config = dict(
    norm_eps=1e-05,
    positions='learned',
    tie_word_embeddings=False,
    parallel_block=False,
    lr_head=0.0039,
    doc_mask=True,
)
MLP neurons of a small language model. Each row is named by its layer, matrix (down: output weights) and neuron, and shows model dimensions 16-111. Each number is 128 + 24 x the weight over its row's rms, rounded and kept within 0 to 255. Numbers have three digits each.
After each neuron's rows, "raises" lists the tokens whose logits its output raises most directly, leaving later layers aside.

L10.down1611:133108172142130162126160141159137176167122129094100125144122146117157109107125118116109157129171132144150083110093125101172127151145101072106138143080103126113116152168146149120153138107148142178084098112119186132165136162136121122106154094132116116111114122123089124091135144165151138107
raises: "ions", "ification", "ations", "ile", "ifying"

L10.down1072:167124154152094104127095145106128120136059096071117133125118113161132179125158144122109128140102106077150095158139123226141136121114130120077124143146121131091136110129109129175134123110117149116126132122125117110129125121136128097093133123108139122125119131124103143149136133100106134128
raises: "\n", "|---|---|---|", " but", " as", " notably"

L10.down1444:118136132114124138125124124129106077138131076110123118108122143167151115110147080134141136137108145120134152105121139111126135116157144129126138141111120120152167120106129127126072104120137096156142127051126169144163118165128105102110141130138123122153127125117130105108154126129151150131
raises: " locations", " sources", "makers", "ments", " sites"

L10.down792:089143108152148138126155098092100132074139134129127144104126128085152141128126109136133116118113131101107113152113136115143145137121116075091116113138143135137163143121182139113178146132112100101143129117108164153140163120121149118180118178095122152141133128138117140097122125144150119151
raises: " |", " and", " to", " (", "'"

L5.down248:093126151159118151053136171131115118136146090097125129146189185090126118125134135151096171149125152105110174096130143095120139101114131128150138164123107105126118109137127189128120159110139137064153096110125130125085155104116140144099130149148088166097130094131146100118155130134105128103
raises: " championship", " qualifying", " goaltender", " Champions", " Cup"

L10.down448:132142154096110125143138131117127112097135135115175136120089107130117125112169112110119132134189129094181115117136163128138100082113110135139104103106116095167127124153177121137111111101130118138115146141087105110103173113169135123061145097077085131119148086078125103144155138146121145169
raises: " becomes", " became", " was", " is", " came"

L5.down670:116128159135121120137133146098122097123090103132096117155131153137145130142110096149097131134115110118154146127094117102129129131090126136167129139147112108199111110166116124128147143085116114109092169138090106092114135104135093113132084079138101136141136135132121123144130108123117148128
raises: " km", ".0%", ".9%", "–20", ".7%"

L10.down24:120149157090126089118152135162135203154105111103162122116137042139109134133156126162155091085128126126143121136109154151091165108115114166085139124115111112152119119091136166113142170133138163140191146096146145154085104141129113118160104089142137119147108125125162137086145119116135135164
raises: " themselves", " itself", " their", " its", " acts"

L10.down738:134167200147099147123102120149113119122137108129149131118101149170117110134107122123150183153148148131136092109105166152091147119107131129152129142114113147133104090140107142112132131099113146111126118124123099192177144124072125127138130143103131099190124092138148123150152147117147133153
raises: " competitions", " awards", " annually", " winners", " championships"

L5.down492:083141128110132135108090115100142103134112163094091162120144144103135129098138083113162117098093161110134130122093115099140134132129160144129112105153120131148125140130129096109103144126102130115129124146161109135087136112135123119167137131062107161128112101138148127132125157130128145073
raises: ".", "\n", " (", ",", " -"

L10.down1143:116133136152117128128160121114147132101165098126127152136121152131156099118164143094115146139102122086134165218180156127134117128136162108104083135105127131122182126132148137125137153144146122152136153112104093135093173095128104130179095170147120118122145074101114147111097137145128126113
raises: "'", " (", ",", ".", "/"

L5.down308:153102136075132180117117100115117114140187144122137151127117138144140135143118110078109139117135122104163115131136118140100133136130107119150113153098104064129092161086115157132112128168176115105090161189153087119075134139123134138098103111156075155114137095164127142121122147141120153165
raises: "–19", "–20", "–17", "–8", "–18"

L5.down189:124149123129129136103121128126080113138145041132113132113085122173139127167123144114144114136139156145151138156155128124114115130102099099117092115147128147178133135166130147117104131077129108089179123119138081125131149093143162110137113110090126124137175111153100108105113148130131110151
raises: "\n", " namely", " but", " although", " ===="

L5.down503:118119074132131151105124094104191169113148155130072144117073125128101127149143098100116182149116154064139105171171124077117133108131136098096064105134121126172133129138129112118087138145139178114141084124135136143151136066142123127151121125111156148142161154101133144102125136139117131107
raises: "-", ",", ".", "s", ";"

L10.down1738:146120108129131159139173163101121148147147089142131121130165141181135160129096132155147167084144146113092131108129126157113163088157095123145131133123139134109137139134118105084156122100153140154139121120125150120148121129153116157103130125094163144097126142117148131141137119127134093193
raises: "ed", "ing", "ably", "ors", "able"

L10.down255:097143105118138159112151124103109159132123129157125143105134108093108091148120126136155160104112141094155113118130132156097106172101131159126148107149161157087096152122090156141110183164129123140117160127090156147144105123147136166110161164117134073122066104133111154129126151128179110116
raises: "ks", "k", "ions", "us", "ns"

L5.down868:157157163142123111121091147141118130166119143087116075121097118107173085118124133136122106148137079140138134145093118134160146132110095087134150151091119126133119134087105142116108083104112102112127111140149126124135141097120157166137125136164153101087125133168145118129164123086137145095
raises: "ify", "ice", "ifying", " any", " existing"

L10.down1325:129157105126131131188125147160108138136098117130120127107120129158125096144132153152163104117143168117152126147145147139145128066106106141066121143140141125141120118075162116141125095138133137109164200082149151141162125148125124157101146156156134129138074108094158137124113142116110102136
raises: " these", " their", " those", " each", " events"

L10.down535:081145084153163160093127108120165134118166134119162147118158120091132119151134144129100124169170165076132106132144139170115096125138126131145106112128101152137121126124188148133100176158146057118113116112136122160139152115119118114156076136160194123119087100079140146112137146110118124098
raises: " were", " ====", " are", " ===", " was"

L10.down102:129127113135090122108128114150087122076107116135111158180092122127119119129109151149148127157129179127171093133093170139127111107109126074116102102134119121177139138105124124123123122150141131140167112124099154106092125113133128110136176129089128119173134109111132124099055130150128169182
raises: " it", " him", " them", " events", ";"

L10.down461:111163132178139125095108132131107108128111128143151141166150143098131118132129192153124134118118124116108113154147163094114131123169161117107121137125118121138128119111197086136100114162160148155103135096086115149105180120175139101156139173161128135073151057145092124101087124148090158142
raises: "yne", "ise", "ins", "ising", "y"

L5.down1611:079092087156118161122147068129173170117166138147111156096093129099154131122149130055132155133112119126108133137201138105143137103116166104103115121114093175141159172154124148097065076105124152128108144138138119133123121148133107156128143109166116139140157139128151147131095162137123143122
raises: " which", "'", " who", " where", " when"

L10.down1735:113100128108121099145080134119099141125122115127155080115126141125115126141147150127164098113110140154117090135124125170132142099122138115097117138118135126145133131109142123116176122093133142122128141156122188126136179167127076142156087144132144075128074100189161174158130129118140115114
raises: " everyone", " many", " every", " each", " these"

L10.down1760:136123120139135102152133104149126091122152118136142091096113143096131117126150128138125124121142126124147158116117122090113142094141122151158080153141152154137106102128121123134103127146159095104133077150138123131112107152089143153153112114095148107126141102152111111102126130101104099154
raises: " south", " north", " west", " northeast", " east"

L5.down491:115127117179134131156131157126106099146113072105140139088113156162151139133123132108115158106128125146106110135132139125139136127127124130127071090119118151145147120171119195124120123112131116104150109106083112131143145105123122124156097154089122098099130095163107079154145117113136122124
raises: " namely", "---|---|---|---|", " but", "|---|---|---|", "\""

L10.down716:086136126114145111132092114153102136106102118128096082109081113154117093119137114165140129138117150141117109114126136120125117115122144158126127156167156100113163127124092089122117108124117120167155118080089179124154092156110095128156167148102141116125167150128136154077209127111135131107
raises: " schools", " companies", " locations", " teams", " members"

L10.down1409:130166128106151127104202113107130139135136102155116113147096109150134159105119126147108191179133124090108166127114141132087135093116160085144153119135101104140119118132108148131147157149091131138150135112103151115117071120166092119160109156101113095132114120132130094144129099115124110083
raises: "ting", "ta", "ces", "ts", "ted"

L10.down1564:099053130136133094165143147105147107107124111069134136135138183156111170140097098111137142148132143134128135134154135113156160183181149118142106158106133112154135149140123169124112089139103109143134121139119122115124132099140127105105161110100117161125181132138114094166125131158105124129
raises: ".", " and", ".\"", " from", " |"

L10.down1129:099164092084096112161142141104151167116167139139138126116143131131139134102129196119212132107163125109130096162102143113125109115166135156140121122125079153112122124135151122106116137141128133126100144152152062155135110142110118127118179107096133158133142092188099114121099147135128106121
raises: " of", " work", "ural", "-", "ative"

L5.down129:087112078158117126145098123070154154108136119123126141120116127083128125130125135092092172111101109102147122131131173060129116121148147142137145113137131154136150135143134117145114111101103141084122119155136127138097127125105131142153158135110135126107154156105114162122127116120137130139
raises: "s", "-", "'", "/", "y"

L10.down176:140096155109131135103113106129091129142134101138078108121139078132158140092083139128140137142134138085144114105130111129108138146153107084135154135139121133178117124143146137136104154119099134139119117153126183125142121122175158153108151107100096112140127160125063096122155112165125129128
raises: "ibility", "ably", "ive", "ier", "ible"

L10.down145:140116081095106163144127129105122142098097146085165120104142147136099116126099118092106145130185128122171118182132148100117198136147156166115139105115121125150144136145166148142138122123132148123109069130138118122106115121131121091162146107151113158201132149111130141117142107162129138216
raises: "-", " and", " |", " (", "'"

L10.down970:092142121122157101127124119089126165105129140128126152147130123131127138161125114128112094128106136120158088180131124144117122078147140135135123132153123125121114141144104141103181106114127082099150120127144092110109136122115098098160117133089148149149181154097133129092092109116111107158
raises: " |", " ===", " with", " and", " major"

L10.down1717:134123087116125096111157130132148180073122150124124094158119133130101121132133131145139158103140138169120082153117121140142091133097099138111114089138089157129131151160152143170110123119153100148147110119071172142177099184129099125186137129124113151098074149191099109122115136086171151101
raises: "ts", "t", "ens", "sis", "ten"

L10.down359:085096128143090121125104160123096132136131123123141184124133116108133110115104122115145146113178100129116124137134165088111132087157161118171097159098142126169167140146132116137072118136104125126138123137137103120079138106156094144109081125078137114169164147154152126137127138145093129122
raises: " was", " is", " remains", " has", " ends"

L10.down744:142132085134129141123159135119183121133172132129136127120123133114157126081116136119159127145147117116121158111152152160124116134139142138112098100139071130125184163120133131146151152164132156152149119118133048129128138161100072140176140125068122120122135150123165148110149119114145076126
raises: " (", "==", "===", " |", ":"

L10.down6:144171121097208120141146106124132114100180121118122106134144154110151120118130195143103130153128128081106142126113113117130155151112186107114086153148123124113114126144096155108112127137131122131116167105116158143136122132138150133100134126120141146087115144114161071119054158110127120142
raises: " were", " include", " are", "ed", "re"

L5.down377:114112153126108108127153133112171131137077141112116179134179131094160091121107132182129134137156104144117136124123127158123114142114114128139117132123163141094156159123133189136138137154149124115143116176087137152124095148165124097153151118132131100110133106089131089163145096119186120139
raises: "ity", "itude", "ence", "ities", "ifying"

L10.down1813:150127146109134149170129131097156136105141133133116137090125154128148140122116114166132149128154126156146105114131106132101125104136134155114130147138183107135165109118061137132111120097142137133124124097139112084076110119149116166136110146121132161156145133111162116089108112120168147108
raises: "'", "’", " stage", " Stage", " championship"

L10.down1101:088106132153131135124156132135151107128169145065150128104161102149128109130169099078149118122128142119128150137117147149128120137122158119136140139098089122141129138121117162124094128142166121146135154121115136115080116090102112123153116148081168169090133105106152169122157157140110124138
raises: " were", " include", " are", " have", " included"

L5.down757:108151106148121101149156140131134116147116123077115113128147120096119123108116124109117136139097126085111146189121086165155115113103101090146097127107145147168092127097122138131149148126143151113139195137142110119118098141174127139125102121156108128115086153131113117074117109114127137093
raises: " the", " its", " their", " another", " his"

L5.down352:145160105141110160130126156103110166135153128100149148114135134125074128080124099140114109128104141066112177124145191130164101142098071167125146130094129120140118168114138156116162128128131127134138151159143185139097129142115126135093097140173096136103126150154105141117085140129109122196
raises: "er", " |", "]", "|", "}}"

L10.down1196:096155101094130102158164154115101177136135089123146165127121129143136104136141165157163145165108120118114163139139149171138160117143148122141148114102147161135089146128139170114167125124078108106116127162096164128090129118101115076114135125122151159139221143120142098165098139118108106143
raises: " with", " by", " to", " toward", "whose"

L5.down538:160147116089126129172140117136122142127131109158152158125066103110166187089131158119231129103120088116189139117143135092124129151132206125132128125127146145146132135135105113142130101084114115103082091133137165110111123163104069126170105116133175143094075146140127110144110128128137083123
raises: "e", "es", "p", "s", "ology"

L10.down1056:123122130128126056151120153148091166164118144122127090099144067114116129158105166146148093123121126116164133185142070133129129129122130125097124135164133105120104121122134136165128126097169140123178158152154138135120111131098156114130092141109161123128136101125171115135126138117124134125
raises: " its", " their", " it", " themselves", " these"

L10.down894:148118201111141176207118099117121108146128110116132094119136152113129138147140145121101097103131090115143145103127108134135142142157126083097130081140108149121116109143108127130124093130127150093117137078113072155122118133082100137138129136117127158131154119115133138060108120106067163161
raises: " junction", " buildings", " north", " south", " east"

L5.down94:121150124095123142148124143069131124150136083123169105139120122104131137090152119070167136137081103151111130126162196132142118144144123112108133146111109115149136156159128153136155159100145120148142142146115150112105142171115089151140151132101096148120125114146131181129082117133107103172
raises: " |", "|", "]", "au", "tle"

L10.down1188:101137135096150128101052153150154141119111146145119139136131122126094161157131140153128119125125095114125163097144118136137148130171171158086136161174114131097108140150125146123136119137130141131126171179131105122138149142179065107153145143113115081140123118138132117118113118113120145106
raises: " of", "ization", "ty", "isation", " Of"